Weights of a small transformer language model.
Size: width 640, 10 heads of 64 (1 for keys and values), MLP 1728 SwiGLU, 80.1M parameters.
Architecture: RMSNorm before each block, rotary positions, capped logits.
Training: a variant of Adam for these matrices, 3644 steps.
MLP neurons of a small language model. Each row is named by its layer, matrix (gate and up: input weights; down: output weights) and neuron, and shows model dimensions 16-111. Each number is 128 + 32 x the weight over its row's rms, rounded and kept within 0 to 255. Numbers have three digits each. A neuron's up and down rows have the sign that makes its largest values positive.
A block is one neuron, or neurons of one layer that tend to fire together. After each block is what it responds to, as a language model described it from the Wikipedia text at the highest values.

L9.gate682:113136152130143118181109095125141093138138129116108102155135096091113161117120109078139153151122161184165125113153106187145091129125118145142144135115135170117132113094139151127107158146051135137152148095105086129128114153196098110149140140156184093086158094151146065182133142129124081141
L9.up682:152183134172167143144125081165136118156092066136148122171102130119123132078081091151207118120177196145131117143110104123184079076137105130115153147082189163172038104136133121087087032147150139134131155074151165193103091102116088115139206155172152150075124055060127137158207181120113171128
L9.down682:089116165098117178138140110116183114092145134156116153137100084109095072172083182113086132111157122135116171110154111146140098136131118130163141065155163144097127144104063104170060105080130128144134111120104089139113090165122111096109134140082117069133152121186166107104138160144074073113
L9.gate828:170143107125104090081162103195085088105148170110158108132140084111099129126152143110193157104184148120124130097158140108086124101074139138158138135134132118176167116138174138157120172146112170130138061167132114166138124118185200081113118111120150114124112172102100078145145204147094168081
L9.up828:179121105127114139135144171156177109140110147101163072166124137139158120105170070078118140153176093147166115161098149123113136158123082137042121106109182154126187160109146122128111133139108099108124138122116183070113156136192125138084159155142113146116116105145130068124103150099123111166
L9.down828:131098121128097147087139114171110147094099131121182148153103070124182104169145113133093151088134143121171093105043196120125174118117134151106131090117147085082133121142158104119088134067087103089113116143078056114150146164159138121126097156124087092073117214156132129200161157088148114107
L9.gate1422:130138136104119161089120119215144108076128117057193122085167102153158131103134129089044158093105176155145144062054185099183149129149110092087072128136171175164111089170141113119147079141104149088151153143170134078146118138142099160166124116154159098114128139132090067096103119129108172093
L9.up1422:108146117158154127180121156127084121180164089125169067153172119114176115091078104142175133081178137083189155148086125209155095120180134080093165092075102106097049109123156167143162173131108150147181078161156133141133105086154155051149139126146115151127100118179145071122105122124063157145
L9.down1422:111131148090171125189161151155178134144173106144125105153087160197147144127115158091129102120141121127095179179117119189166115089163129120095148126113137188142116105147118137077157100106095101100149039140121130069143150140168154123116135071085111121183107095163128111218081127117105161191
L9.gate1608:087080089130145177125121092138133164144164149117097086147171100045113134076193119125168072166137078131056094157115137160177170109109157049177146098117168204134089089146158174130145139083113094129152116162185083136117116132134140158216146122137184163138115141176118173085151167135182142109
L9.up1608:172168129185141136168100111127113051155174168141185078115104114144129090158148079129141164177212136134096125071195130176142143122131153090107130136133121107131146152137121126091103122140118131097182083170097111126100063128094128125164079137130151083117100176085188115133110118134114145144
L9.down1608:164119068090105121118116136163066157085084119100212179102136060154149149157105108121125158119183118154133106126128117149112170115153116119095078105122110135082119181090158129113077118115107110166078142141139088104107135133109168180190136120069077101109118132145093142126169104114151099097
Description: Tokens right before an upcoming verb or word, mainly subject pronouns (you, we, they), "to"/"used to", "as a", and fused pieces like "and s", "to s", plus table numbers.

L8.gate8:152162148166106135107113147135125113124109117128171076171153158104111124128134101133095087071108113123124142072181123186168138111116119151093122123099116116050151105075117122130150155102140138108161078109094093071099153126095108081084145119138173182167098162096211075118114131161166148115
L8.up8:084167154089111100077115098187116179092108091091153157106210112174130069071138199126167176128199052178135114103133130103068154148131153175100126074113133103142168071106085129082159110108130152170122146045138098055148145112119080095202100131099138102105118126150105103122168098065099146093
L8.down8:058130159127146105109084122165120120056144083124098095102169141108095092165091129179170104097151106170084130117113136140159088129119167100088150174165116117106124126061094219109142141125125106118071119124116032095055141105128073103166158134147154119134118162146090117092116196120089124104
L8.gate752:112130173140142065098111153162109091124086155058069066139130120137166140064183170097175154164162149131078084091141127127164161128120154101154161108130110089136155085069140128160116073077097155130130115147144173141115065162130136131176091187089167117036102121089191069095121106179151121069
L8.up752:135131102135125127101116071170128098106131089125157093125116090079105041016119095172112129105132109148133123116154081164149171116088166142093178163168134165191102087098152131129095143147132156120157150139135151137128151123149129096100128121136139136141077143128158096179117130153191126147
L8.down752:169164085165085127105139144164113137068095151106133106133101065170147093115140117102137166103146062094074111112182028119103179113093106149118141138132181100205151097117098124113107237092114138110135144144108113042085145123115154115129162178159125150162139169097110163150135083136098129153
L8.gate881:213111185149049160147140101150122146126132139187119120157093078119132121095084133117138094123225119075079105113132115183122124070121115195139148142139046096142084146118137139113129132101093083101150124173131071131111097144063165076094141181114142095132146139106126129122095138082163096138
L8.up881:164127131109122101108182085132125137173146097112161152129131086145101129065089166132119143149105118073103188139178121077154119117093152114112150134146121186123096131114139119100149152113109149082166128153111118148119148062139184111085094171096121141178134124098129129147133140127125131139
L8.down881:142106158123156136114139133086130114181135147092112113102152116133161116130170109051126155131140080103154091097120139161101090148136126130136110088155056125150195158065114182115098099127131110167110084134129122159151138124168108142125136114089158107087150127085116143163154053108123097151
L8.gate1224:111154132161154133100114088230112082123129180126123128185107147061150114094123171134160159093162097074113125070106142139143126114062114171088154113130125080096083074073152092091117170106127094098217091105065109131111111114122186118111155100143111090114154108143150110133146183130131190143
L8.up1224:068087122175148093153162064074130125112129130148157112118160125143182099124132106118159158152108148133117090169123119192145120188176162108112147128166157140143068072162097133125124099126146158082077123174153140075134105170164125090152161126148121101073118102152141138140167153140145089157
L8.down1224:082182149162042157109160125118171155082116095113076151118121115094155110128051145082122140167106137074133060113119132183122153142113130144160232071163072116107158100147088076156117121124084099119104166165076129111082113116175139123115095058124158124063107154100140117148217132151156146178
Description: Mostly the first piece sp of split words such as sponges, Spaghetti and space, especially in passages about products and their uses; also weak, scattered function words there (such as, of, commonly).

L7.gate1063:068094122153140062142130099107105181133115079113102134134208144120166142164108127136166133110080094121114137128128165110123165116090123090113080154122076102155113079137157128136128133128122144102099073212097153092111094097132119098138087168131109073085131169165118073158160142143104127099
L7.up1063:116126097156127177118121141110170113106146151142138104107178171182133133138110150121143169131058126166137125124114165105105151094162120163149091127124123110147105114166202139170112123160140095132127135213121147153181113112097117102121182176108126104115152128173139107113049138116129079138
L7.down1063:103208134095117079111162106132118186139135179120111098101145146149142160099197116089111072178150119165149178099106089152151138179123097092144126131143099128095153121104118107113065130135116099078131157065138118132144111142060105148122126134163188120061165147089176133160145117082112161123
Description: Adverbs or auxiliaries right after is/was/were/are and before the predicate, such as is always, were also, were now, can be.

L9.gate221:100174163184107182107138135137119121140150151139186083120128126225169171152155089129148138148135114087170122120137174084116128109167048125144140142101117153114136118187099118146101150123142126118177153193163122107112129171183116080112168150108095154099150136080112125140118123082119092103
L9.up221:156131109120099129145108147125159093157097127147159097092112137132162160114157095122141103166155128124159202137145089123145199096145094128099141137110129139147153105063125150146097153103155098115110160098064104124146145150096140072115155155095127102117149106157195141126114134113074138112
L9.down221:105108128117095117145122154153145085150151137084119102154142148074123167109160091137116068146145111088140108122097023125148138115080132139140167102111192085134124136073137169115124172105123094132171107169137168132082110073079119184140078159139173064178155113160148134121156148120116171136
L9.gate285:127193119130088138059141087120170064161132161186184172125106165103146109130163094125073101082155125124124139152143126115148102114146101136187155171119072100085165123121115132138102085158110101155177133133134106096107159127158136153108151155146130141137112150106123131115146122143132146154
L9.up285:182185118127149126095117207092077156137128150190109134097126143148144110099154091124144104111146128134119124159088179119095172146090122148105124106141196133171131162201146138080132158148083110115068115191075137095106114134078108135114164150132119015131115198157126174117144117129107143174
L9.down285:128118129128150089183113139141187148149130017149127122107069132120145141119157150150146133147167164078168090136102090128137110127081116114109177110139130066171152080135164120171170166144113084179117205127149150163152123203111131095194133159162117113156126102206163135162149172142176149146
L9.gate675:150162157074076113158161127133138110155068130134101094154173173115161129183132028131160152134161134130155079125047171158165139112109126162135135179101110108107138175163156141132080173127188106144099161165133191128099098153175160111116142181106141184082044094138150076116110152138150120189
L9.up675:160158096147047103075128098156174124169078127125161125122168111097166117126138068120092112205131153096157079076104137053129160107173142102102132148164105134173156161136131123158092129143130109141153116111132104093121106156101149115141091133115089146067099179124096096147072143137127089137
L9.down675:124134112166112102072176136123094072144095132160085128175119147120144187103155124099156094079134154091148125082114110125085106125090169136111091105196161150169098131141145152163138185110159104086080074133126185120184135133108174120072123084129074124129220138158103101074109157101150106163
L9.gate790:090191172124088153112122119086160129106152139159041086082111110136137181157113114115098122189092140120165134115139167095120087152130209086139116154116170156095136114128190133129047129051078171112153165188062115106169043186145255131159128117181124130143100130145151053156113112154143132063
L9.up790:115129110158139109077160109133121154115105162171136144147175133110140138157096132131170120136151131125189116078102093128118097076153117085130114073133093101047086101153148170140150142115137157099135107194096142104091083118167201119107175158089158171145064155124096138150112146151154148128
L9.down790:182141119106151105084159092091120112194120059138110092099131147129097141135129102147141099144120093175090110151107131109172129138136076193169136151132124113121135152138102162057098154121186100145146125155123144124134154160115166143155076164204127050197103164144154157130103108106148145140
Description: Fires on copulas, intensifiers and verbs just before an evaluative complement (proved to be, absolutely, deemed it, much), and on word-initial H pieces (Hotel, Hummus, Hanging).

L8.gate65:141116123168131141116128113117150184090093155068134171191114134110110117091127105117082153121084173187097170112158114124109095091125121133119153159104126100103141095140124115145164132116146090099133124121123103107203156147096144184104164101232177152137118072143127180130174150113070136111
L8.up65:105124148110132140111106138186107149101136103189136209105128093145167053105187150137101105086152153074148148071075154127116081137090173109155108122099125114113119180128123142078080168124129126133130040120144130152112134166116109089128109156143182136149146126131150087171118141117124109139
L8.down65:106118151127099076146072144127138101137100126104112077119078098132145122084136116129131101151119154168190170142114102176107121079148173097124173181159148112087130142119088125082141135154116085169110056152100143156101172169164109173102145202143170123145095149124152044159113089156152098101
L8.gate81:120140134068154128118159094173135138166156190112097160140146130122113155120148068146142121134142058152117123151129150121119137121148119095117122123145117126150160082134145178130100088077173073113157119139115156150120145108105128171147143077146169179088094146143071169157137187138168114107
L8.up81:122090168123130098142147099097127137161145083139110134043087146100150159132145123096167222093094102122103197113094169100145160153192135099104145103131074070114205106185161119122100147119068123082101163172169133120089123177085103148163125120088080151102104164149096126164148134169125122119
L8.down81:113133168146109077127094180113077090131141130141103147069113120160132155161173106052127105144096145149097161152146158129061117118082093076129183117158126102174165154124110141133087161137124091098141134157136124110103127165140100109130134154162183125133153094106063061148138127067134186137
L8.gate156:144172194164158140061103159113059121117119063146153136103142082076141157102092173148098107141146172070072086082103175152145062170163144139122126089133176170153149075155148157113083141071131151065095096138094079133191141170093155144161120107134054108105120132116174168124144149155129093158
L8.up156:115177136106093083101141117123111063141140057087128193218109154130136108141201094152122063175143123120144130081147146110090122108144169147183139141221126156107135116107163156066180182131124138146126086144122149148103160092024131211177134104074134137107103135103115135102172190053159140168
L8.down156:074195103124161078107160100117144057110155157107150137094106116150101151155113038141154101159126126168131138092119152098126124138177145130062070119113168112095144094109124145101123090126162157116166116144128066196174124161143180154146161201143171147173080107137106129156145124109139173106
L8.gate828:154117148095129123095071194149187081162144076051148135124094144131098129100107129111110128174105086127160083078137170113072142115093129141099159143133080071120180123132205159073137108148107139168158195195122059115112126056086114148145119156131077093075051110171092106097088151155157098089
L8.up828:176143107129118139073129104091149152158081172072097157107151131102163100085138094124108102120123112108121151142125122117164141141117105130183132129119157097106184150168109127089142101175142134153167147131087196157150187078045190144136170099082139176124176099167138112088140133103114089146
L8.down828:104121056098058144137082095111117150085141151153129134102110106125120109174166090123162107094190111126225184173102159103192115111146146043158095165147169110122163079128154152079115143082135154146118123148074083108116126149154073154155145128162130151150068201140051131108130130143112121115
Description: A capital H, sometimes M or B, opening a name or title after a line break, table pipe, comma or dash, as in Homecoming, Hitchcock, Hong Cha-ok.

L7.gate1064:161138151109099181143130084057142187125104045121158140192178113131124105122099092178108172124112092099112120120108112136094085184204067167117122126144143071115078143154137119108135149133077136114122152165110112102132131163128116128127135153152186104133098111069136122199169102129184146058
L7.up1064:169091114173101130096179078139151176084134114101166199129161132099201147059099135115112102153141148136099119173058167093060125178114141175107135101138138169131103065100136107177139107068079121154125157155155150141075164090148147139135055143095137119125184114109175124100165168107178117089
L7.down1064:120133037114119097131138062145085122109137144099145099160129133162108097160124214090126137121075124120085101150154129131103092098118179146137133066105179120135096160152092101078105162097165152175150125162157099115129112108142098150104165209112192159165197167118137158135110067144181100139
Description: Chemistry name fragments such as -hyl, -yl and OH, plus words completing descriptive predicates like "is a species", "commonly", "been considered".